Weights of a small transformer language model.
Architecture: LayerNorm before each block, untied embeddings, attention and MLP in parallel.
MLP neurons of a small language model. Each row is named by its layer, matrix (up: input weights) and neuron, and shows model dimensions 48-143. Each number is 500 + 40 x the weight over its row's rms, rounded and kept within 0 to 999. Numbers have three digits each.
Before each neuron's rows, "fires after" lists the tokens most often just before its 100 highest values on Wikipedia text that the model never trained on.

fires after: "F", "′", "A", "M", "Q", "ar"
L4.up2375:549563531510486426457522428462612612463524545481439517556557566450515470499488455540506472429541561542498493502549534579540470493501538509499479511362544568487517453524509469525536395514515490538507547510526449493473465543502433474407519435554547483492533592568512492479491493447552541504

fires after: "as ", "in ", "the ", "In ", "to "
L4.up305:518523549503539593507507534426508464550423505448456573492528515540471488463384518511454523465513478440527534547491472561556519493552517528544450491448549517518467516572458529514480427466412479460497490531451450552532498515435490462445487530541530566525471547589563488526518426517516484507

fires after: ".", "|"
L4.up1661:477477490482530475501454484508491553505549413436460526553428447532496482489431544482502490531505466502526529505471523608512548540530523527532528534480472507450563504477555498504513515535525492496535454518492520502540517481477509501508503538469506492452477516547480556464514452506531493499

fires after: "U", "not ", "N", "D", "has ", "d"
L4.up218:557508462473425514410488558451478439536547498442502492526510549522507478499484515496488495542514455388536518564501514476494492526474472500489477519515438480478475528413474467542525532469510476583492485536542530482425517501490448531504454494556469491511538548523414442438530448506538398426

fires after: ".", "|"
L4.up9:482526492474481493512512526532526470501503550539507479517525521427511495471483442456566557571556491512426482484518531498568425431538536467494511471535562410492525509555524485422424434521566440558503482492473513563476482504489483542467532567551491476554416433567505480554501513462564527498

fires after: "|", ","
L4.up1408:537543552467506496533509465500517480417527533530497586488510499572539514477443458595529476440569485445494462516505520480478482543420496514484524500445512489523438459432554510456494462559555488565492517463542533492590530529509480462476412568546487573507462527567528497527477488498487545415

fires after: "| ", "−", "."
L4.up1589:493439411464499526527467460424492522488533524495558555532491475475535447463535485448453432524546482486444483504453559512542523487498466489531424518565483529514538475468463582501483514519454476525495490542492506487517473467466545547561492504543509528491530610476487606528464501460553458472

fires after: "| ", "1 ", "2 ", "3 "
L4.up79:446493515443538519557416515473429505558487532530499459461516537545493469487469475549495492414575514509525425530521509569519514548518551479497406432529480538580540527506519486495544535543471509514521537516535508476516565505492484474469483490513531494474498434428478445512468501450526489525

fires after: "3", "4", "2", "5"
L4.up435:462468460519538506486450441574531492560492476555491532501563496494555510501515450506550497470554484505455540580388500508465473525516559512528526516558499523489471562507537523497512538556562449431501558530433486517595568427546545570522543429443518505468472500474580521506583518489462498552

fires after: ".", "|"
L4.up1322:538471415514455444513506497515482509481557455481504545538555582421509506433546460515566491551597486491495497498466461613498458437484566479473463527497543451446503421489559557548526487531520518531537523500473525488524470468508549447489503465477553508463520453461513439510414498445521560462

fires after: "| ", "N", "' ", "′", "1"
L4.up2289:512529452529504534524511547508523471438470493498484563523501477452547524472531451492497506548580507537480452497522436508465588495494468499503488486539508494523483473498489500473393553473532414410477520486508468448515592554499406434513574509472492515557476547490463533495507535513459464455

fires after: "|", "."
L4.up281:461530443475472459538403498557480484484534577486489522513502545569428501540483404523535439398530459477513560525517489487439430463470444492511530530436514479525481469461416425461439441493515497456508541548504478503496480546470468508534499535515553526580467524532417472485414478496498514480

fires after: "P", "S", "K", "ap", "H", "p"
L4.up1572:498468546530564485498551488469472478433473543477496503572540440507456479496458422533492575554511538548493422529470452513508463504482511523454494474491573462532504513541442452494517486496431531527512482452445428521508468430554405499478521499528498502538465503524530469483522494532485438423

fires after: ".", "|"
L4.up11:493518514536437486520500488489451486461521488455510574575540506550458477484492500434490489467545498523590502473491499516546392484468526482548558487557499541527542413548450505449458521505540507474534535560432475565570507494539550497527477513553566493554570460546535560509454477516495467442

fires after: "==", "more ", "S", "Ne", "== ", "==="
L4.up1686:487492546482502525494516506473449570470472499442479513505485527434576573446485545491540414507509504481478495516490481507477459524478517518524462466496513495438441506471578509567480531448492400494466501430511375446548540488460412458486550452476431524517491468497517454470607543437555532559

fires after: "3", "4", "2", "5", "| ", "7"
L4.up719:555447478505515549506491581553489433543508479463526460540527499494463492497573417483491604474538487473480525538494498524480511461480529482464546569527554501454555458459535456459475501489546432412488489550532445565435525504530507566533497472525563529479477489467489490431499511417458487458

fires after: "|", "."
L4.up2433:540450515522564455544503503503503494557522449499468507517452527506497544489615497561470573503477508446411611509495535590523492532451460483518510438468540496486465552455467492457509418534550488556509489529507507484492486482442488521519481557524529577528503523612488440493460492565496472591

fires after: ", ", "), ", "; "
L4.up731:457484492444481551514566511464495451438484493476494516421509484509439495500532576517524478470482530519532529512484550497500549471572507520512495466547472478603527538428518485386508476511540514459561419445481520560554449487508603476539469506514590462543528500502444415384475443487585502514

fires after: "|", "."
L4.up1395:515563521553485549539489503507428512535477446503592543498537520464454583480498492499525435613584493501473400462496501491579461459622536495409441520434465596468542507556493454500428474523488536501503538417521558435472465573509524526470457475455500466451605507561489450472478559489539494527

fires after: ".", "|"
L4.up814:441495473459471413501467470551542471441500505524564517542531556517466436525595541453474423550577452503487487502510445507508513500544536451517549472559492559564492545523407542530492444489535494511550479505524469552509503566526478524530426466536529459498482479491529485527412478527497564500

fires after: "re", "Re", "one ", "con", "One "
L4.up1427:530525507544490492522441560604484457533478544531451544515532518520497418553546428507496521472527429573489548496538555475562512586483494499525488517515561490472527527520472495556526475522547517520452452431490479508469441558579519583533488409496475413476469479546515464488538514538549527495

fires after: "–", "-", "ür"
L4.up1020:510525559456520535571559542442464536549446467510556551495493488481453510505517517524532491480553549572462549460445530464571501477482548492472516512466497493535610565515537529512548512455518606483477479435482505516482525568517504471481452510559447523538474483472544502506524514485481439472

fires after: "as ", "|", "It", "As ", "the "
L4.up465:530497490452551490471479539477487532397418450523530484481509467443534408455520484445520550547585471484489479471466511485544491503532472456492604480488536516488467478425526546531520498442537416583538507458511558454473585532491446549530548516460511514505462505546491524541498544509538517474

fires after: "|", "."
L4.up664:523477532493504509545420500513548469507512530587532477533540470455490520490616395461444517524485515521536510447432435547501542461506547520439560492516447448558581435581477552511478444506464551393525514547488478527444432508495454512449540507476527454459508462555439445465471516580474576477

fires after: "| ", "Sep ", "4", "2"
L4.up2558:500517483493476526497493486581482573488418539580525435515504501518472411527520505471517508459530479425506418548509443522518510470533468519482509477447506525462511513432598508448440540534430489520527501517469516487471487464500506534480534457535555501531504491454529487479459494433496508454

fires after: "|", "."
L4.up1331:482520560524445460485455490499489517499514531554448530610549490459478451474492530451556458562464535520558443435491540525489419496471509517483492477458436473451440459500485456509505487465531454541442482506502473444504432520504504500462505511483548432538450504480516387468490539449512508473

fires after: "1", "h", "2", "O", "H"
L4.up1899:504490500520479497548503521493547466521477526569512456573560553553443497538480508507479540558541466454509457464500486484507461541516472513510508482426518522411473504578540492413495552468512455510527528490534488477507496514559564467502519396506519471562474467494463500556538502580439486526

fires after: "| ", "N", "O"
L4.up2021:463442479505442459464500522524411527573511512443537508544398518483446528460495515545451524510509534490569502496459450492510445523493440560545493499435564508512449563466492497535540554478510469443510472450458561417436468484521411519477504539495439477550503443471507524520571506487513460494

fires after: ".", ".\"", "\"."
L4.up1145:438500499386474534466488477490450493500473441444483467544502502505485539443451484457490445497522459465565542486517462490506537518476529557510500454482501594503502436523476549490431433463539501546506503483536523504521504518527478505447491583466416497549513509520509462538514565566452534526

fires after: "| ", "on "
L4.up1536:524477525505526569524530482535483519438455588492518526506482486490454487496539424583526479511539526466535452470489482490484506515446505511563492494490492468528523557495536469565472498522533521525493401546469513520481544472502496490463498508494477528498448555495494470447459576456470456472

fires after: "| ", "′", "Str", "lat", "Gil"
L4.up960:471536464465524562498514542480552498471460584504503491578478476490511518471539457444470571585492470497555485527493499474511514498511536519511600449499503529464459496597460497542480435483484502425546482545481453484529517462563432499496480581418464429484531545543440538523482434390513488550

fires after: "N", "Sa", "D", "ab", "Y"
L4.up933:505496417479451512496528492512554508577475529434554510508529501501515551534474495510482476497500439460552464526514480583554478514469508510476412486445470580511459524504544467429505510506494510468540518521467554530469471480562528507455490471477439502489489439479533546533492479502477517561

fires after: "|", "4"
L4.up964:417508461511489468477460499481526470476517537491528509490513453470532492514527501518572538493533467544503532463505488572487424453485468491541473554441523563490496532531480543457532427492440503540490488534543467547502519502495443501524461537527584519508496491504520433517494502421499544435

fires after: "1", "3", "2", "to ", "| "
L4.up484:487539536433515561484451489514509487532494576495516504467506526503517509512530538430605522467534461504485499431545458581533570517569525518545500483539581494509501535527414531423464474619427491518432501528450495490539515541409501565569530509502514507477547487550443542466453476452457613527

fires after: "|", "COVID", ")", "."
L4.up1949:415428519439436423546472426550425463483451484503481530474588492486501445483538442449504473466545542476498458606484580502525532483465503478520518558553528535524532495427522497498483487588532448538471462519491521505453534489514421485533559434561502566503510535548502487537561463557516488461

fires after: "| ", "is ", "was ", "un"
L4.up829:479520562481471484463500462462441494472527568510489420442506476453428562474532546478473471499485477439533550469496502486471458436548490559469528506536444550492496566518492435462515497532498459476477522524477586462572539509456499474497495494473565569479465535484478510534510425536545536534

fires after: "|", ".", ")"
L4.up1858:502565512448479473477455447493388474435534457495487503476495496494429551488500506510406498485565433566528535445502507443509509559538516481464510440528509507468535530529482457514500461519580493432483495432495512475513546549421515522512498496518487436527507582411504486530489439533489552472

fires after: "| ", "U", "Wor", "D"
L4.up1:448480500548478487506521550521485530549563437514466539554430517562470508425460470430476542538467524463504517524526563536500443470481514532499453474555543504472521474483444498472496503519532485492524562464531524454493572438551506537512485482493505517626470488473466510469554490571567450467

fires after: "| ", "1"
L4.up1017:504465493451584571573488398544541540465521543550506569459421473488484541446507475487462528477468441518487610530489533526412504470531463479470454502504491522527592478521509542498508469491540488488500469482579498481526496552538455548533525491466505518472540552537540517467519459502555426480

fires after: "0 ", ".", "oc", "P", "% ", "1 "
L4.up1886:522447441425499539517514473557491502510457436475499591606491545519529488472492529454500484485461620534531521472502529531532428492452545506571524460501473565483463551488449531437504449443458521468487502449423492533523545498528373537463440495495546426506522575452477508505558514529438487500

fires after: "| ", " ", "Turnout ", "the ", "′"
L4.up1934:492492547575495545470443459477416449505539518569478536519515546469414474577395482399494536487489550507526543525462542472591528535536389502477372351552524411499506473487500484527565477416526482489521514438486511498488587537504449513484500471436482508561481550489489465466526448516489524478

fires after: "(", "m ", "ft ", "feet ", "0", "-"
L4.up1162:457419509512540564443541408526533504443537540553544490472460448502566426441488531465572515442484411430445521495501570523437487449503510513504472504610475476511470527564545429469514523502500515459515481459518463444580528505470486499540481558465492505570471476502548498497484409570495497490

fires after: ".", "|"
L4.up1374:481451547525543513517586495477422544522560474491536551533508476480534465475496585553517470572495540490539426441505429438420457463500557547517503432490491524489459480504551477515466432525501532487468497522539533520519471461501553522493464522491507523506545481459488474525541506437431548536

fires after: ".", "|"
L4.up907:455519537429505481519447501511451473466536538481494480572503551557509483526498465480483539556433528580485474467508559523521542471446461469486504446486550542515442522504489514550581418497516494479553514521514479467527443492478505520511545515477562499531501435560577482535498522442554408480

fires after: "J", "H", "Ch", "Kar", "K"
L4.up1894:514534458525432473534463480487594529511411532522472596470538520460444532506478465516484407505487518480512446503375473464511514596505508501499489490493478573478460546517530549516492502446513533512575492490550470456420548520506447555516533503521464480455579543484548515501490504433523529479

fires after: ".", "′", "(°", "Shar"
L4.up2356:516483469494602477506474464527542485449548496492532474516510483499527457528523556488514450450510517571486586495446553539438554499529477504463541526519571514527378473496460424447480419438522576487541449459445511533511426505526486545526470512487509506500454571525534489480504487449412496532

fires after: "==", "==="
L4.up733:441518479485487452472500558458451549455513568535483462570554494523474553466493579565525511442583537461499547451507502467467494453495447565490478506521552470489501471542498491469492528449473555462536509458531531459541466507569479503517445596553471470510504478432440471521542537471497506472

fires after: "|"
L4.up376:568585462552467475430441519586535492459478524486493591427568496544435450517474467540426426399520470510508552483401483502428492424445476492543509399492546479513420527495526546534474497507473494501567525517601485499486508580446479484457512553513525479450485507489458498480431482546457479530

fires after: "|", ".", ")"
L4.up240:537513453498553550533527552494519473506550454491561460559581491466446492506432462498450490509523493517494490483484481506537470477517488473462493454490553499565455449493510458460488411492472413565544466484487503410518478507460457548515442565540368454531510518482458535458506552539570503500

fires after: "| ", "1", "–", "2", "−"
L4.up1012:517447610433481555420516505434474507547529510487539526500477539490453432446484497521459494534499457502511413512551532454439522520509446525545495486463547572502527550460570557410517490560496395485476508482525491449483479574504468469499511448493483454419451463475427536427435513470525481560

fires after: "|", "."
L4.up582:528492554495464446563422486507457522547470512474459557470496500476538490545547469510501500421530479434562445479528476526479494413465431518436521535450533519518465513480531541428542463513533503452507565497410479532518438555495481506478498536505546514429490489492454549472474500498446463500

fires after: ", ", "As ", ". ", "In", "as "
L4.up978:454496411525589557530529529528476553472542472567500506551520507542594492545526526534440468477605530483450502522447557567570473528416474513439466576522503495441573507507493555494428539485586478470525442467481467557511523514515549554497468502503637440506471557529588517500498573519532483443

fires after: "| ", "us "
L4.up946:507485458514464536553562564432513493458486520559534444538534518570497451461530517528434479499495516501568473508556424520568547584515476515495509540494554469535500488519506486447584497589478498456488536512516485474462491533572544446455467456457516528523463484521474480517460508510596541519

fires after: "on ", "6", "On ", "197", "200", "born "
L4.up16:462494459498539459468510492487563491542481407553553483460538473529430483494425474464507529535494518484504499439485495487524445413502488456508444497568472450496522466500461459410441502517457432506518569514512495575462451556483484359440539561537458486570502537511501539476500599462427416432

fires after: ".", "|", ")"
L4.up575:500555505472497492525567525485507424530493570410534516536596484453490503504449489553463494539472537501421455474476566492459437521448545523489485506429474534523485470464464451518529548534515498465508425527515495502607474571514555548532503528495515451504555517496426561436579499464518466439

fires after: "in ", "In ", "Dec ", "as "
L4.up140:492541391397488502463470494393486520483448491477473507499514484463562470600565453497456445464516517434569546524464476520596462486502581543504512560541518473453551488591478440513529461471433444525492511472537534475530476528526507469458442470462492476477454545619496457502558584488570517439

fires after: "| ", "6", "; ", "7", "0"
L4.up2031:495545483495472493451521524443512446579502489463525419511492448496489539514526514461482518593496511457473504487451502503568562434546497567493544520473515500526501455497523481463469485499521488503473432479523523528468548577452436479427564532464564502546479486420536491464566489464461478514

fires after: "P", "Ph", "sp", "Sp", "cl", "L"
L4.up122:514545484513480420537576531521518493536460487506527470445585463522544534481480537594540495521477538477463496493538488491487435510476514531563470462532551418503512519472518580467448446504448523457513466522466504463479527513498476463555498476532500460436456489555473472548509530540560514462

fires after: "U", "C", "S", "L", "D", "B"
L4.up1904:401536477539459522516584538549490448482475548541548554473510557419559548548531461459514486438461485515533504541492405536488421502546576543498499505501526439522454559499495478556464531534489463498502433495561457439540537460539486493516502514502551529500467484526515475493528486482594503531

fires after: "1", "2", "t", "0", "N", "S"
L4.up1645:443454561552439554537494402470500451457531400558487462548500477473579553559505557528506451546494492509533510558511457457405539535456547527461477465498521504410510508442507530528518524489431469530466518477578465504442415508498463542480488519514521526533521443518599537433539510515433496488

fires after: "t", "S", "D ", "f", "Year ", "C"
L4.up2388:485510525453484502475553482532475466490505471501464519540551524529545462575484556508446565490568505531464474449470476431430644535512522540450427529452533503430525470445547486551489430495457536570564417463521475479444512508486444508476439490537484468496521446527490493478540498483492468426

fires after: ".", "|", ")"
L4.up491:460476400464531448501560544473493522502550495571550486495519505538518559493380522502512463524551504508512476496526507460479426488477580531452549482474560544537561441489517467554526536499561606549534478401484452405495496475526516470465544462492527501532549490514502557533513555573532513528

fires after: "|", "."
L4.up487:523454456488493524478446559485441510563564534523467530546507564549427473521473527513562539544461444458512535529540465528460463361460471538523548507544486485500479517538543460495462524486514542516531492484486497530467536412493426469479557428569525513488519490528499493602537532490516472538

fires after: ".", "no ", ".\""
L4.up419:528473494541500506514462513495505468436416491460471538521502494524516490478494485564496526503486501533490463440459483481496527548519468551552501511480440472561452430575539487504525478559483501510525527475444496485509487486476546447473534530568519567462494518526526501528490528490456476510

fires after: "|", "."
L4.up1917:446535531470500506589484590487503479498500487541431525537504512538503579462499451513496527563498500449463477503505581470568556487528501448530459432495537434476456502589560452417444513522508404491539581499542536529474449449486549486528495519507474516510513566417535529540530546518485533555

fires after: ".", "|"
L4.up1624:527520522564484488442528511476445443473448475429532524498591508484569528441539470466476427486597558532506547491516514550506436501519486552501556565484507494560554541555440489466451499469559448477483515485480508509531572438456450486541537548539517474546479497503510470551468500530550445529

fires after: ".", "201", "200", "202", "|", "== "
L4.up2481:583495512556513460513529546574475451512497543485513491518518573524475501492541460542457432487451522448509503491531550513451533441495556536447522527449515530506578485557507523531427466464492418490478542432538521533559331575539501488463556415499505432451522524491456456504438486480461485462

fires after: "M", "D", "d", "R", "G"
L4.up1709:520454496521448478599438487439510492517529471474487468509491570558416511474509514585518467476523426493541460560471558505476532484503559449490526505531462500515512492498457456493540534452386494460525526592542544449486569523495512516498476468503586566476431573453526516459462520527532529538

fires after: "+", "| ", "On ", "±% ", "Length ", "on "
L4.up1915:480444524510487509523512459507463503483482518447486514448522534502523487413525491583484430506510498518527426503459457486508535496488486539598526533522541511475512489506505456566464484485470472444480443482476533434466484508443454467551484498463513548487459522552512454422551482440445483471

fires after: "197", "195", "194", "192", "200"
L4.up2002:452422478490508476557541428529543502485488488490497477546473515466460463485509469468547466480505457472530574526542489475555482443464599436482504486497541519487547519546477471472504437424492492505458489426558427464509501495468475550533485555442507493483553547520507552519520528533463471443

fires after: ".", "|", ".\"", "\"."
L4.up2095:568524469490491456507525532498583473433483476475520517486499540528485478442496485474494464492449419492521513577534455517519529579501498517500484462437508466560483461517499495525506448482552480462430448463450499470604452481549472473497501425512528504522475535470509573501563545559459415580

fires after: "| ", "S", "SP"
L4.up942:484532502526512454519446464550424560455474487514507517499486473486456539499455483476463483452476524535501514532546489445539451476481497530449435444522503556526407483539545419455558497533463548563533524474509447482508528525553536550467452492448494534459504580459435460507530406572509459414

fires after: "F", "Ab", "Pr", "Pre", "Re"
L4.up2179:471518491567521466548514423446501500493501458498486469621475510456419524441520459452517538534498484592467554409434448472495553571577527434453517512515563503517466526518534484545505538471455476489479460525509567430541483539484519511555470433598569493480545472517578491476547505482448474456

fires after: "|", "."
L4.up150:462562464484446516484502520507507458494551440538542492490544551501532488501485539491498457532500557484452479520494485457474460495506464523518477500497469510476516519519490516434517478508529502447482410452474551581466465539553527468540485477507490437484576454532488458510508480594490483502

fires after: ".", "\n\n", ".\""
L4.up806:512473424493448420554530547441474457493476498471506413514517466500476487483502552472476463576583519468433430465564454538554577509571475547495485485447510566494526463529487497505494527467494521468502446565537474432488487565491521549521452488495445506507497507534431457437504538481561497507

fires after: ".", "|", ")"
L4.up1417:485502496523425447560566515538430463516476546518478551492484591459511513436545485475449511498451470481521543503503462520502451502477474463436483476514488490528501545492517563507534484440492508538521484521499482470446481472513482534537457487451498441511524485469455537468455499478500486544

fires after: "|", "."
L4.up2378:498561481503439498480451469498507529528477452453512440494585550471491493519522433453509528567451423481511513452490476545516509467469468555456496450536540539517529538534504501542433498475491454462545529541507496473520508501433499552467411459548475464505519505480540515464434587530465506549

fires after: "|", ")", "."
L4.up1437:521476563462441468460480495506496509564505499450513494492553576543449525450483477447510403520489455523480455524489522489457516450488469436523501518490543544462497468578468517518495511527536455601544477419524458470389494514436577447501460481454543496522501521455491492488551523573394486474

fires after: ", ", "as ", "is ", "the ", "was "
L4.up1030:418496503537480524549510551492480574451494465533483520527487548431566537497477488512486549513535543515459489541544497500455528471487460521458524473476453537486520598471441537458485546481538521598467532491550516496489465511555591516519497474419533439457478522552535516492491564477514463455

fires after: "|", "."
L4.up1215:458507478501575477486528492543445526511522500485574514508473486506535420470557521490467478506534475436499503578442472505491550558491550501456529564518556473428509479493428538478425455509455538509435460516528560474508480521518507493498448532469471495401527536498470524443504477543447489551

fires after: "201", "War ", "200", "202"
L4.up1480:533520459506495503507514489595522451526454576413450469518515510498530500504507498532500463539580471422451492504583500536497504529473560483490481461509499505613554496454539484518454457466562504476494467532474485523474500533550480523521544583479465486459484483476516472485558562493426435481

fires after: "| ", "- ", "S", "Ex"
L4.up598:510473559521477524481516508468500519453505529540512429515503449485478452421532481472498476511496501501485592511507499475545481437515501472510461450480529557525451521482504431472512431496516485471559384417439436483525457426540469465537424600499570485467499571457573538533577580550515471585

fires after: "B", "C", "P", "p", "L", "A"
L4.up2089:436521477479455554440549431507496509538405509519473450467498499436478527483569483525505503492549540545495512485530505575537520537493560423497517388523475493466515504544484481521491503492483514457614527435504511529490501576557472445528538548501549459505472515543551563405552528512500471564

fires after: ".", "|"
L4.up1367:441562468513471554563442553502456495509533430464532445492512484543507506421490489550504506502471486481441564444512482550459478475497561529450546460523514504468538496507507430451478460543511464417449413452517550474477545508478573503556428550454525392435530421504505593491481465559462496514

fires after: ".", "|"
L4.up1576:496490498463493543464383440514500483500543453538444488530487486496463480494600471464577463515496497531471549514481542493515432526571510488412547517466516479534601508523479478508506514503496514544512435496436547582501527470464512555532530545472542550483489511487546566511523520508496494456

fires after: "United ", "U", "N", "Azerbai", "Mold"
L4.up2251:461532546500521501483519555463479438470510576491551465510497533454493474570568478502458404470537573470472473460514513535554469427510516524433528547563461505479498593372461438483416517475430456512465500580463540493551517503430540475524557529536488482532474563439473550538465491519481512484

fires after: "–", "| ", "2 "
L4.up511:459521522488532475540506511449420513546484508514498486515547454552554533494491443542492544496566483467528446495489417500478488449454504596480543479498507523480507563501540538503468473439438522486493478506550528414514530539493470521547497495547480534474449508505499527388519577472512540532

fires after: ".", "|"
L4.up92:540513512532506506561525473518485439525468511529446511508580521490559541511495428476482524465563530472538524451474478476478460457496489536444525463499491501476513515485514511514523459487551408483441463440515510411597511548436432497451441503539577511518501507519478555453519544518480535492